Weights of a small transformer language model.
Size: 16 layers, MLP 768 ReLU.
Architecture: LayerNorm before each block, learned positions, biases, tied embeddings.
Training: a variant of Muon for these matrices, 482M tokens, 7348 steps.
MLP neurons of a small language model. Each row is named by its layer, matrix (up: input weights) and neuron, and shows model dimensions 16-207. Each number is 128 + 24 x the weight over its row's rms, rounded and kept within 0 to 255. Numbers have three digits each.
Before each neuron's rows, "fires after" lists the tokens most often just before its 100 highest values on Wikipedia text that the model never trained on.

fires after: "ur", "oh", "amil", "F", "um", " F"
L13.up418:112167136090090129120140124143105103135129117147101113131079107130171124154137106162121145131108107148143145142095111205173147114156148142137105084171111105119100133116081152140159117145090091093108168158088091153115122134203129094141129127116111177156098169141152112178130108082094118168104139118121107092099130114140131105122150119137155078135113143134128150164089118149146112124120124141167153131126122150133129150146115151124134103143122115179163159176166106123127139096144109143141132149163082116073088153151130142109137105148110149134103078134135098139111121133115149110

fires after: " b", " s", " h", " G", " j", " f"
L6.up631:148176138106082106118098104148114147134132139120148116138129127120127135117125109120138132160164090128111162121177086127188095108152143157143133111126156162113150124101131103141145134104122125139118148150160159104165187110127079140103120143138135126138132153131159164131128085111119155187109156123106133073118125154162140089158128109181126140109113159100129113087124134127125128148109132153126156125126120158158144086166092069101141113142140119161113104106122156130145151142133129091130107106141149164146153120118119133094061117157144112125154143094110184106083139133123066146

fires after: " re", "re", " cont", " rec", "t"
L8.up618:103110163116088131145125134125134140120131131154090153116162094122116135113114115130110104107157177133132125118097097150124112122174088151133133144129173153163170100125144150117145109124154134135109139154118123117058089179132164124115124153096114104077093137116119109130098105105125151165116141107162115093091147120176123140144149115146126159180115132095096133120134143152167163110098121161165131166108137127108160143120115136129123109108128064124105167111158116150129124166124167097076105126110079161128185113132098131132109099138147136114083132169119113115101123134148153137

fires after: "ir", " t", " T", "S", " s", "ign"
L6.up447:148160128155139104105118100131156138154119133132105122116123171139076085148158108095127160130147138168158146158154154115149092086091092153158112103170144125102151184105119160112122155125154144130134129157146105174119115140130144148170093114161132155130119119073136125125133117113097114142150146098091130112133147101102124145143119083118123110141163154088096106120149130079120074147120142157151130114086122144158129151100124106121119155119135120118131093141122184153093114122151153159161136136153179128129113085086131141107096113132107143177166107127094104137131069114153170100

fires after: "ow", " in", "st", "orth", " South", "el"
L8.up592:123134074083124160104100134135123129068135171158138128121126108167168131129140116146119131108127137194143140145098131161143070145110103067171156162120101124133109105135111147117114144137100145128090116097092133129132139111163142128129146127126127110118127118123147143128119136109118090122115164166113175141104119147108096132110179083153130157163136132138119114132092113128148155134124127118150116158091104166110138100152136109147104171108144150150134149148100121100120140122120124148140171150079135140131133123104118136089144123138106137074104198087143118143119098062144151125

fires after: " M", "am", " Mar", "or", "om"
L8.up432:176137129129105091133126166123118152108146067110100151118139125131168085110142123092147125103115152152125105165108126123141132143131152136123165106109140134143129079111124139138078137072126147145133142127118128104132150144143109135132170133170097141119123092125108168166107183135128136107152147137090177122094118126121140126120085140188141150120124156130117126139089117144129117080086063140146098139131141072134124133130090120160144090170157132135138126115169143155068114100155143133136125110153165128122134142111111116134088127118171162134099133126103152080147134144123120151

fires after: " year", "s", " b", " m", "th", " out"
L8.up761:150107095139122130082157114103154129118103118163123151168148104141126106153122107127102099128109104164095137132166166135128138181160156137121164126113139122147105116093128124150139135098145145138120132130127123123100100123097169104141110128118138111158152119125132129126095156182173179142121133158112126128130127115138093160099138145121099104123200131088139117096121122112128117133121131126149159142121131145151186133118159122136175104115108162143093111131156136126077134147100137159143126132104127119133116065117166130122159142126087106157094150105070093095079140123112121133

fires after: " A", " M", " P", " B", " F", " C"
L6.up56:143126101112130109155117136088175125137139137148175122091141128125142119157113154105118156178138141114152136131109116107113167115054146096137102165121154117108126098102120158145150133105072132119155153114153145145157123109117116135107105143127106142139094144115118098200174152124101116128157116140108150140107140134091113156118116122119126156107164139107123106180121138153104148148130108102151084148158089134153141139136166113074104088124161138165164157162111121117166133122139146113076101110095124169122111117145079129138116123142143098081108157090148154093138115107126129112

fires after: " pro", " m", " M", "p", "o", "b"
L10.up298:107168165131106102154128125126114091134114116112105148139183122135175148123132148144140140095139134122167140113107126129151150145132173135137167107134164102139150060169152173101099130125108131103083144151123164135129106088125130102148118071122156158106138118109130142155144100104094114153108068167129139145116123126119143147113120128118136133114122085118154120159104110139077144113119079113134098083126127140115142140137147146121143107132167146154153101127109114097093168116124132152128141178100100126138129129138091148137143112141138146159109124113143127104073137079114129125

fires after: "ar", "p", "c", "ra", " p", "ur"
L8.up133:117097153118123168133168114095118098105158105108163100079116126120097101109140140133156129141077125147188115162116142140108151122129132160138121137131124146114139094161123128155104135159158109181171124104134126103145128154165144111152151151117069107121116149107128160103162098117127103134086146134104148128134168137114123146132179148161151120127124138102089096165106129131162138153112132113142162145128104131104143126164131095053117126067174136161180123105170140122106106130152142111155104137123090108154112131137157133100174120146142131107114112151108143095117147153131108141

fires after: " L", " f", " F", "amil", "t", "enc"
L6.up21:138169113072096145134098102092123124133165115153108111153126131142127172138153081160139150172168151156114158121103128156108119137121075152140158100126157068126122088135110104140121164133115128077126115112157132089118107111115109126131147137151140148152120107105129144122111160052133116148116110099132156116142147115130089150108117171146123100146097131112096129131137110125096133115148112093095117142123086161174098180131187133117160105153135144175147118143118114134167124152164119151161182156115117176102115130132110134126137107124148103143119107117134090137100125157109147120

fires after: " S", "S", "s", "es", " s", "ce"
L5.up753:166115110171101136120090110125089127113088141136068146143109092134148146128153163141109111170100154142096116163126137085112167122111151137116108125128101113123151159151083118124140106123114130125155150152109139163126110129109140103123121159151104105105149108122137103152134108191083131104106128172120128135116104146108159131143129144138127158176129151154131099117116108141153135093159191120157119147090111137155153129168118099135154115119142091133116138143152155103112127125153164148170104086173111133114160097130137140105145151094122097152125152097130101126127109153126105114

fires after: "in", " Fran", " in", "s", " In", " on"
L8.up146:145169121146131163117131096148166139123135116159114079115148154138124118144153159133117127101113097134110130133141113138132087125110121136105097160069090151142101130100151121116106091136109156113124125131120128127115126162142092138164080135113112133143152116167114135098171098133140147128129130118113107126130134153122150089162156099105111141140125134148109131129116147105155155123134140128106162108140135150086161092137094116128101150145141109154133176058119098130132150147121093121105114121147165104109170123123101119096168150106100153098132147113105125152108123100140147167

fires after: " Pr", " pr", " p", "in", " o", " l"
L6.up726:125157161134132093132155097160125135102121135127166093110089075094096134125126105152122130146105130169147153161116166150140140141127155099083150074123105093120101115143126145166157126134107115135164107174154120107134091140135135112135100092100106133121160146119103151102126147122131104120105158131156102122112103165118157167132085175125073098161130138122094093104102124119119125130155114138119149121133182083115110128132146125112176137110098166113145142081114144113156112078105119128135135123133076130129111124161148078116102119138144120158122062154128129121136133106133108140

fires after: "v", " s", " Pr", "c", " V", "qu"
L6.up327:118081132103139148111174107100138103180090139109119096124183110138142122092110151144067113109153138182136102163126150145167189149139143112168145106154154154146160133160082133126143172128139143094129175113109147116154125120131132134096122133117133155122165146150108139145158114166147128151129139097123091097115140126099092155117112145118122120133138105128128102143138164117092133128133146123139125116143095087113081096083179174140117128090099122137151140150110104107124144154164088111125139112105120094124129102153125112119155146088113129164132149136171108156102143129116129156

fires after: "re", " res", "x", "t", " ex", "es"
L8.up635:135088154142155128158138166147115103123192118105140097105134134145121079068133124187127155161106113131092128128124181110077116119140157140135113113137145163150181088139156154126081137105133122095132151107132133144072111127106188140141158156131142123115134133079138103147103130114155100162141152115092126135145208115092107142151148111154139120174107100097163137122131105126132135132090143113157122119130155158146120150104099122143155107148094117122115136084135075154171126136165131119115123128152106130162158137138105090097121107113148117124149089102122120124118134147147164122

fires after: "s", " s", " S", " in"
L8.up348:132136130116137140125111104116109096127136122134092093130155118133103070105128146146175163172141106143155169093139134123137099138142131165115130108067086141133142132124106143096134106118114143128154194145166124141168120158118147141155140144115114153148152084142146132099122142136129163157144130125129144094105125176122096121121139124094120154127136101124119094105156168143123135136091163063084158105168128146163130064154107152119147117176130077118104133103105147145138091115123142170130149114112139165173156090109134122127125100140138148122139107112125069125104146135168099139

fires after: " P", " K", " F", " S", " Z", " O"
L6.up259:128163141159117179146124156100120141127126101154132093127118135150091115144117132162120139185094142111113094143141138096155161106109141075119103152152101086162157138141131137109143160108124183121117146188143090146105136136139132123083137130150101119161132126133115118128140124170117159125127123153142108150134098114101125154133139114150132141140126136160115135125114154128131152091084097135160122166143169148127124128074150140107109102152110162153162106153148115095126156117163081120110097155121113196099139140115096134124083106116140108129155116095164135107120143115097132125

fires after: ",", " and", " the", " of", "s,", " with"
L11.up27:151170150141160129101110094153106184103142106124126121132098167140158074092158156114135078102123116103151112181136123133154086165115119114126136110152157143174132158122139125100208146103127147100155129139109139110133115133140079138142101137141132100106116192111139183179124128114111101140116163152170147140139101159128128130103148152122139111156121127148125115134136147150120165134114147132106092129136152103113131088085100113130091152140133115097136145087097134114115084118100100121131160111156126111116165117139115124091119122136091131144092122120147161115121169128106133120

fires after: " c", " to", " T", " C", " B", " D"
L9.up370:120154145160106148148149113123100115137148146110144112132123137116095133134095141116140138095151115161148147115166129086145161133089108101129114126091114126178135113058131128098138124121159125107145112110146154115134164142141108155141066152134125163163141099118111134117117122161072071137149126131163120133146130149118133137131117125085126143131125139140147135110107102164168142155136114109161119121095157159139128190086131113092140090152128098110069099112146120135172128065121100129129109107118102127200123071133106148157133121117128155152158148119141178118100136138103136121

fires after: "z", "et", "us", "oin", "t"
L9.up688:152105154152135156142126151109128159126085105151156131141154120145094127144107083158136145099145124152093151135133118129085128134131161115145109074102159148135137115074160150091121136131125112126157142132157139107125092131128138184134158168166116161134135177104133196101100134125125159149112111138124168128141147129134099126156116132108144121094124122122163110106147099130112114128119166140142107163109125149114101131116151122096152132123140103163116141161162126099127108069117140136135144102137132128106091082085142112104129125127136133164137133179103165176146106146134107129

fires after: "it", "ot", "on", "et", "t", "uc"
L10.up72:131095137140135167124109095117126136128076106093138181161140156137131124120079132129128133146143161160103145111117154104143140162135140134145129083124145125145129107142133127101136141104125191105135138179126135109123096124155148158112140124144130120130108166124131085136128117108153157140140168136122211110126230158105145169114128116082173126104119146104139125119128087151121144091124157105126139142076170128138113126139109119151161109151115144116106137130119114161160117117161083146110091096109148117148107108138137140140137133094095080100126131127165125129166124126123136120

fires after: "i", " J", " ab", "b", " B", "a"
L11.up520:151144156135149120164094128083118123110111137128141085122161173125109130117111140126136120129131126126128132118120172102133122129113111125148134113137131121106114135159163100168177095088142052106111124096105152118111134157165122129135138152097120140095133138126133124130143156167076082120134120134183164144133128152141107116154120148082121120120168100162132151122173133129140126154134126134127139126134154130138119102081108141096128094096173093106041127138126140094158140142157129127146156107166145179101104133126140108105142098076145160105125146116105173147171112160091129105

fires after: " r", " m", "re", " b", "r"
L10.up321:133100105099110124153106096122128153135108124143086134090141124130103128153142143134140134102103136129119108091118188157114132172163155123155152093127133112156117127137113151109116095140104174134137149133070145108112124169158141149169143164098166113168145065107102144142101145158116146112144150143145176114139108126157117156126101114174157138114136113103094161121152084115170114105136134121135099132143163158119138156121138115149122136127130138142145164147102171100088133134128110085114132094142100088179127094130166100134168155138106145109111115157112115124137148126074103109

fires after: " V", " T", " t", " K", " G", " P"
L6.up232:167131136129112125102182125141094099146136137128178153097128088143143187139117136064134113140107146139138158153096147147146097119114118077149129159150120139109114156093097113152140123133120140130152124108134131139126070138138111139122119111100140135164135115090110139121145139136148104133120194112131110160117155122093078172124129128096131148132083106145138121105162119106119182115153108120185117130081119106135131124129140093135114110163103121111158076157116120156107150170147146108112103118084138137102120128160100139132112107099137100151156132146133130150115116129113169160

fires after: "ra", "S", " s", "ain", " Pr", "an"
L5.up215:138123128159119154118127157119128149134115185096113103087102106122113147123138133125108116116115152126140112196185140108118144101135153135132123155106111166161142093137125131142135104113130136167130151111091151142145132118156098115146094118133133144109149085096117148082096135101101071140092166135104142124172168120082158130137130133135107121113105148131122096060143116166127130150135164100150115134117133097113091108169187112138155101113089132147148108121147136157153150101132117109135127132124115137124154106081099116126193122133096077160148116161166094162106114158184095124

fires after: " m", " M", ";", "z", "an"
L11.up591:120142104150184134178130135124085155148127129216142151089130127134138133113116130148171125139119122120115130125147098168130122141099118160113144129165148127146109109113111100134131127126101152145111144104104174070090141115127099128120123123162101136161138121089128092112147146166135115095133145128113138096130162158175172105129100132185113150101140179116113138138123145117133136129102136123117135121118101129146114133136151131092125113190172153139141163137138120150117148077154143145097099154163096139161101104121095128168145139124136112165140105106146100103163152122118105109

fires after: " p", " t", " T", " P", "p", "t"
L8.up217:087108150186097076112080142128103126117161150092127159085106117143143138126145136139120131191125134150088077143142146075124159077157141136139125113152136101121108122158124121140153122154132179114129132163110155131144188148122117126149168135162145109148172143151142129094113138105123122170103140152133120127111160124098135114168110125119121172109093122113127149114151136120116156098140079108147117143117160153137128140136173150193120123128142133138121084078117108117155092118121134158117088135118117088147166101103104098131122124142107109111162116104118152115124140164129168124

fires after: " w", " m", " to", " n", " N", " G"
L10.up169:086160112129111078142119150134107156109139147134155163116161096125138143122122118125106107183123114149120105125180148159159177106163142118150133110108165160156116132072124142132118079135128111074111151112132166111105121110116131128125105179087149155155118122131102132105099141142114132147124171141134119123088133088132103134133091167135153100096154129093136115155149102158119151120103139131151085123125120152106113148119121140124129089088133102140121089120137150119093118154158149166148136142114108134132133127170093138115133126167104135176150089070161124155112107131143129145

fires after: "k", "d", "h", "ind", "ak"
L9.up749:134117085134160133158171118122124130150141142140116159106167188122167157135139135119131140119126098131120135175138150143136096136094062122203082121141091113141124144129148132135107112156137160143147127105130127139105151146082107114133163189119113121117101124150108158110148104123136120144158116107128133125117101119142107160077141107095131219120139092138183119095146153084112149132122111128138129141123127107144149108127127110111120121162133152094166136128139146101103089100130145091108100112130123160125135145190153146144132096132104146103151163103143118176097166119121116112

fires after: " t", " us", " an", "t", " one"
L6.up679:145134101100112144101082141133126127112137093115117156151101181143117099134127070129161098110150136120146089122124099123115119117129149104136136069163131094118071158149166097132102135120110115131111186118151155164110136175152127087185088120091159110143175134133143137130129146097165150156161129100106110087128143095142153136148144082087144145124112155088111138113147111141177153136111145159162133137127134132140145161108109088124135163142135141138111099105132119127122094073134140114146106161138137144130121137121081131084117157108138136149113147135109106147153123129085102173

fires after: " w", "all", " L", " st", "ow", " P"
L10.up60:111077132107142080091136125143119147136136096108147111085137101130116202113104131125092163116143115152116109130126124155111179141126113154116122111134123099135141105137137109098114121065176145146120095094179125136136124125160111146142113153126084111134120173121117132118117120159131120140113164120125131123154072122093114149125132068136163158167152128103137153171147131130112136105143133135097082157138136069136129136123107115151105106110170145129214138106117163154135113110105094155127144147136151132126139150139157104126121123191108125124105121140139143119169104108121122150

fires after: "v", "p", " im", " V", "g", " Q"
L6.up459:161112115126130124162122080123079083145073111136148109130140063150154135102117125134157090160140146159104087147144151148110146126141117103135166107157156143141128120116127131157121152100136116133131177136140101114088110091141146148103106128127086096134126164104109110131135111143132156157119118189145083098132148127117121121143116098123094150149169128105129104133141124127063152122126141104144176123187121115159121095134123148156131106126157111168100129141143146113171161122123106121122127112182093150113164168105110117153175135107094098131104140138162133129079105132105093097

fires after: " t", " s", " S", " T", "em", "S"
L6.up530:150116109121133165136144105122101146094126166126145135098093126152131118154114183108106128117149122132163125175114155099134108134088143158127122134131078146176149148137122096125153123109180139167128148141136114175155104130171153138136077129124153119095134112098161114119149094133142103156145153140119088111155161117098127146137136092141128149103119138091084136130160108100102130122094125124126132163070124134129144123115092087127171179158128109144126095129115092137081135112109158103116119084113139136135114059138130114088161121146104106114134095084142104132114136116124157113

fires after: "re", "ro", " ex", "m", " E", "E"
L5.up198:130106115154134147114143143139088137155161129091131108141108132131138102115140120119122109148099163131141129105133141145113132095137133073113122124124121132138139084135186162105106090117086127116117093118073115154113109160185142155134130099132176095161114112168136118127127118114137099155103069117142142141165134136135092151152140108144146092123104143142157168148109124195115134127152136141092112101151133152128131086126109156090132177146161168138128139128112147113166140156129104144143169106159126118128150119116099138154110130156093143110092128116135117107109121103125071098

fires after: " m", " t", " f", "t", " h", " Th"
L6.up120:122188133149140137103119092156084095150137136163120145150129098175115104118151086153159128129140135120116133114140139156136110127135127102140090058112125132058110150128116141121165133153144080136125112147130156112097175126110111110135074111118148137144103094123134113115164087122124123172155120145123142115105141101151129130165152141156144129167150132109111101130103077114121125125136164116115088090153113114148129158114120084138119137117136115179141115115081066104128116113147175125186076147122117130118144130130113115103131142157139106185148155076151136161125121119084152103

fires after: " m", " M", "am", "em", "in"
L6.up516:137122142128132117126069095136160097134109110148163117117134141135131103161131156134132122161148150191146153135139123142142136118119133157146138105125123073139152138080108113157136110106096134139134113156109130154103130105157089109123130070126132154159105080126157125164119147096131126120156134133092164128156130149186188136110104136212124095102128144159099094159145093104154123134126095143075112129090152134164142111107178137108138077159121154121153111154145158156148108096120127135117153146151137131171114139131086115124118105113160134116095118134103149128140116121127104139

fires after: " H", " h", "h", " R", "H"
L5.up61:135129155133152165191125155096123126171150128143159125087178116131146102148127105089095116125160112129143152145090134177111117098111132119137109135084121101126147132120109130148175139106132162126133104099139124104187152123098094137122057144132075147159157092108095101130095127144126115143157112152157132121101121099146105126105149096158143130116092130133138133138142142128138155138140144137146145129167113137121139114112110092104170165111121124127109151120103110137120102142122121153078148108128180129139098152160164106131097099162116108101166130121107130162139153099129137115

fires after: " m", "ver", "t", " M", "s,", ","
L8.up406:150133188122105137149141122132123137089115122106120136125127114164138105099142105171136072173121124079119158140154148125153140139115070133166135118157129157140137145136126128105149135106100131141134160107091094108185116137110127124157138156118115127199146144120169122110125138107112144136120104126123107132092157121138120157146143127102119139164099133108106192155160159137095137135111133105151116135132097112122155125106133146100087155194144109107155119155129101134096118133123115127101141112158172139153087082120126095123127081127091087087160122107155151135123162126093075140

fires after: "ro", "re", " sp", "e", "p", "le"
L8.up4:123098113159199132109141119109077133140120127152141147092142155136122138116145112134162122091158142119137092142141152087111088108172113143124105109166143109126111084123121160123166131108100127154142124147138156158125113196145134117157147118151163101105125079145171093117122147133135116162134081124103114097186121114139121163120155155103110104132139149133154173133141118142129121114178172185139092100115145161095090138119120136096147135140164126188135129120070148127140129106120099128112095144141102156165115140148107120118167105129124091179117102130137132123140111134124118109

fires after: "r", " r", " comp", " R", "c", "at"
L8.up705:130126140115097133132152112122157133130179120151144101087120165079127125146134123121119132051162135144145147142134141119126114123161131081140142129116144062123166114180162122123101109115062111119151154129113155093084122146175109154105126116144172115140103182134071139154110149116141110130109128123143140135141089131130125154143088136143134120168154130146085118119145107101151119121088114113100113114122105157106152138158138124151118122121151148152102129125159124124175169109166120109130127156124086110124125117137149150153165103114088102110097157157133106127077135108099121119

fires after: "c", " ab", "p", "g", "ord"
L6.up724:150142139126133147132166115101088125120082109143170168139154127138150121108160156116156104108146105131145168138135097170106144121109090143098099159185111169103140086124135149172115152148121120156115125143140135132139108107152136087162155125151087131092125190146135132126160119147119163097096121138130068091149137117139129064148148100126181142130123124089114133128123148107105131148146102150109122124151103115088091131097100172094134119125141112126089149134150138095095095117168137131137163108120111142144158146125099105123139131085150137105115160122118160102092145149118116086

fires after: "t", " sp", "p", "s", " H", "h"
L5.up743:131115114153188140156162121146104121128135169101152152170115114113127125139147070144153123147139144135165157163154171174119131100119107126152138104108084116176122065162127140131177141104150131114139117161144123125107155121070120096134105141133128110122145160123115110131106137144100076148082104166102138134121127156125109150174145175115131112133134098145116136086119072106129135167146163142121088103157121134127108135168103116129153165133155132097125089098118114128183161132077095126108141144159127117131113137088106124127127097120104114157121129130136148174123141129124152057

fires after: " W", " w", "w", "ow", "ar"
L12.up188:147112132083157087140119093145138189172150158162119127103105134084129146148105105116125126128102100174087136101162130123160130142114117141112123114151100089117123134163132097134147137107104171138099143155135148104129128109121118127148122143112072121149140107125101144131085120124119136141091150114107115131075143129117121125120123100109105164179135148090116118096143122142126157103094132092145078165122138141123144054108094125145078121156123176118148130118123169100112149115109086138163152121092156166113159136140143147172142096132108103102114141106133136089137110113150088134

fires after: " Te", " Pro", "our", "re", " te", "ro"
L10.up232:118138132107115160100141162159115171128150146150104148094096130125147117108118131133104147127127111108112126123079128046128142125139133138127105147142124113122111161111136135070132149137111155150132123164126111120149094160109131080139123102095169101115159139108133138116115126144154133155127163128165148137153133071136121134127115155147125132119124141110121145136140099118135165138157147146091111069091164174051130133137111123123123178093143072134145134129155134162127161122078126106100158139133115122149102068098170116092134089171146097129165101143155108124144114165120125116

fires after: " C", "p", "h", "st", "c", "qu"
L5.up347:151110135173114100125148129106138089165108140152142138122133096164144100163122135134091113141144134166140171107116172131134127153134099131149098136123135168092123113124077136191073136156133129159128183158080138091126150128129122126103124107125077115111096165109126118136107095146130140150113129135101103170110143136121134105130122101158148182113117139119110124118081136121133156141141135167091140102118098082141163111152131131114159141134176164148178107145134128179093108118137129123154106158106135135113131115132129132146146112078144127166115093105136152102065134118119136171

fires after: " J", " m", " M", " Ch"
L5.up475:114118151098139135103132126093148132110150141161147141119165117150148098165159169132127140186115169150131126133101109110118161146146146152138142124159096127105115132132123109190098129058115138086122155171120136127118093126181126101133144130135096123097124112074154136150091149099167125118136155148089112164123103170138156126113129098136118145131114124112103078104135127132152142145084105152115135149160124156107149134123101108071099119130146133142162112147130153141104136087108163183128108107117157125165145126160084121125123149119085120123140126154149150096154112077094116135

fires after: " r", ".", " R", " re", "e", "E"
L10.up330:150093176107099114126155103119102116145121087107129138108144180119149113085142095133155131077167118138132153149114130149121126148097101070114143159153120166123107096119134112115130141113104151125146134137092122144142098183161108152155131130138174133145167109092096158128138140073103099158129096114102139099132139144151114126175113115107132144109107146126148115147173127128151165088151116153175101148079165099150135127112108127123147141112129121133150120123136120094147104113169161114142127114118126148118167118112137154135100148176103127071143117140118132148122103095147113130

fires after: " B", " M", " D", " A", " m", " an"
L8.up66:120134093104074115112074115113128162139137098127132147125145118113164107145183197089155134175111116134129155149119105123142148125129190088141125138118127098128123101160133113130097129121097129117106166149174122125088116145122077090122122124140147091115134130136090148155123137130101146123123141159133163084093124143132161162185082135137122133146094151146150093109080130127096134131142111141136117140114141129104122159154112088098116139158138159161156115142083128138095156094137109104139164154147147144169127140094132133092142134164137139133162127128089142142073119096093124105

fires after: " in", " off", "st", " On", "end"
L5.up657:117111149083144102056108120112127100097139139135103108174126109144143108139123083148116106163137101102124150117139094161119074134143121117143151150088142141142083150133147126122078138105125134094113124101132157148135125171139168142122106120095119105134099130138147132145087125126079120151150093152103160137163161113132120116153161116164109118144159175133141124132133118162143176166133145096144114093152141124146162108111105149132108141105138103124137184114093109099137094108125111176095144096116155128134159110171114185112139121128113127186133124128122099111116119105153119083

fires after: " p", " P", "oin", "ain", "o", " pr"
L5.up177:158146130155142150094114101125106080126136127119130113120138090124167144141108124150179107178169138155124127132114158096118134100137134118077162107145121148112118095121120134129121110085092150127141179152116145131099116141157087134103152107148136098122123162129155140131202157118135094120140158122112150179077140153097131147102084173143118123164106100112121135127113152141133154123136163161089111132153134129130097127149153164141129089084138078160149103086116104124157111133112128124114122152124088144144118128111136113094108154123137083124147120116111080146124136124148141153

fires after: "ar", " H", " h", " Mar", " be", " F"
L11.up674:140126150069099131124147135133171133130169145160135077100145135113140161119107152072093116099097144152138130106126125155099133146096186133147140116129092141095148123159080115171126112096127106155124139110144157130138113110134107105177089144148116133133070086107137116143100099167153105152110106151112130064115124121097112088105108139158133154124125100170110126149137127122140134173152116178117135127187145138128141105094086119164130147153135117113132139149105115098138141093136106123157134154142159098112147118128137131122128127162132132141140147147128159148080128132122135111

fires after: " D", " M", " K", " N", " T", " n"
L12.up284:116084134138093132147143116171157147139136106145183134097113127098116133126083137138125103145127114123148086140143180131139131118151159066152158116154159146134096131120078172120127126137137115104129103158142163109116125103143114134115116171165113150114138118070121121103132122127124088149116136106101099131160166141118106175136111103095194157115104169131127131132138099140121161112119099125162106157142116128106133144145131123124127137160119110142134121103162110129123112164128146130182140079164133148151084085111088145133119125118105135146171106104105176121082128174131190134

fires after: "re", "e", "r", " f", " gr"
L9.up655:081080133157128154150170165138111129122108134111146113111140109102135144136126129145128132123073126140116122105153136079146127116137131136117119161143113118112152103154155144142115148163115073108145124161127147159163124150127147092127119116159109140157130140093143145174154136069162126134099080097112130106126151130123129107123091123100148082120130151118126174102128094214140104111131097118141092124121152175138136175154120137098126127141125113140132135114150101112120145106143061122120168133173120134137121098146099120133128114146171095147143076104144132085105146093134093133

fires after: "b", "i", " pro", " comp", "p"
L10.up542:125138124121090090139164148120142117146139118165129132144174088152132115120096157111135132137128127108093156104140179115115185150129156133111181085150132122123129138157106114174136114113109088107108155109146079095114134151154126128102105112107116123142112148132110081132110139107085112125134183097186125101132113107079104095151137104107116100132147162129170130146105148084171162128117110097128137111158125099108142106176117151081170104119162141179123153138138147089138125109099145113132114130124160116137100166146150147188160103140127169138118112135135125143158110121111118097

fires after: " M", " m", " p", "S", " S", " P"
L6.up443:122152124090105053112139104089141110124118110120144123139155162098083100094145116109067111133126165130135146122094145165113129155147144127078100120084144104169117142126115125142109138092127137157134119148120190139119143124126135138147127127118081085153122096101149152144112157130123193122147139120125146129126101132136128105068085137129099098146134149173117078113116116159173165138128115105130131186173148133140176109109165142140149127111113131109156094130095160086162141133148156105118104170155136094145130097135133136133104135103151121101143156149150141117146148117136133158

fires after: "m", " E", "c", " H", "H", " "
L6.up96:120079061101138175166128141152103119106148126143149134098137162154144115116125148190093084143138095141113131183086120085140101129146124128124163123170139102099159075118095120160133149112114133147112121127131146118132144111088127100110111160133089155172134093099141114132142132183097158146156136154116111197111143126162176123139124133129128115145119103115118090117142171124116158141158155174172106122161085134115119099136111112093134170116123123092176142126128124155147146149101092135135151146151128105129101131160122138138104118124145169161141122122132132140144102105125104087

fires after: "op", "ot", " P", "ap", " p"
L8.up594:132142146129171100126130133149073135099173126119150127163133151090157096104137086130177120199125134154104144092146126142117125161181103184086127086130122081107134084136157119163115125116087162134131152143125163116105106128111118119100140138096159116071121148093121125128141135125126149124130127122099132162136121115089116128178104139136175116117138107136135133106147128108116160110106168138121153131133093137101127089166158144120139087129155163108125116129129133180131116093119137096117158127160163143138083156109139121134122100132183102118132171098151139132107134079092100146

fires after: " t", "t", "n", "ver", "r", "s"
L5.up587:112139106135112167126096115123122090096144114109122162147151118125106206136119089156119089169170108161124141129113134134102079144128139142162092089185133096150128110122138132094130115143110136113170158144158130155116101147122099097167113134157129205186151138136101158078166105093113146121129127121127135128137120117118123132104126114108111127172152132136114105136128131118153117164110088069117105172109120090159137116117087161111137103125108115121163118173123124140108128145082147138107132118160124145152098135120099129106098081104145112124125132114148116127132128099115138140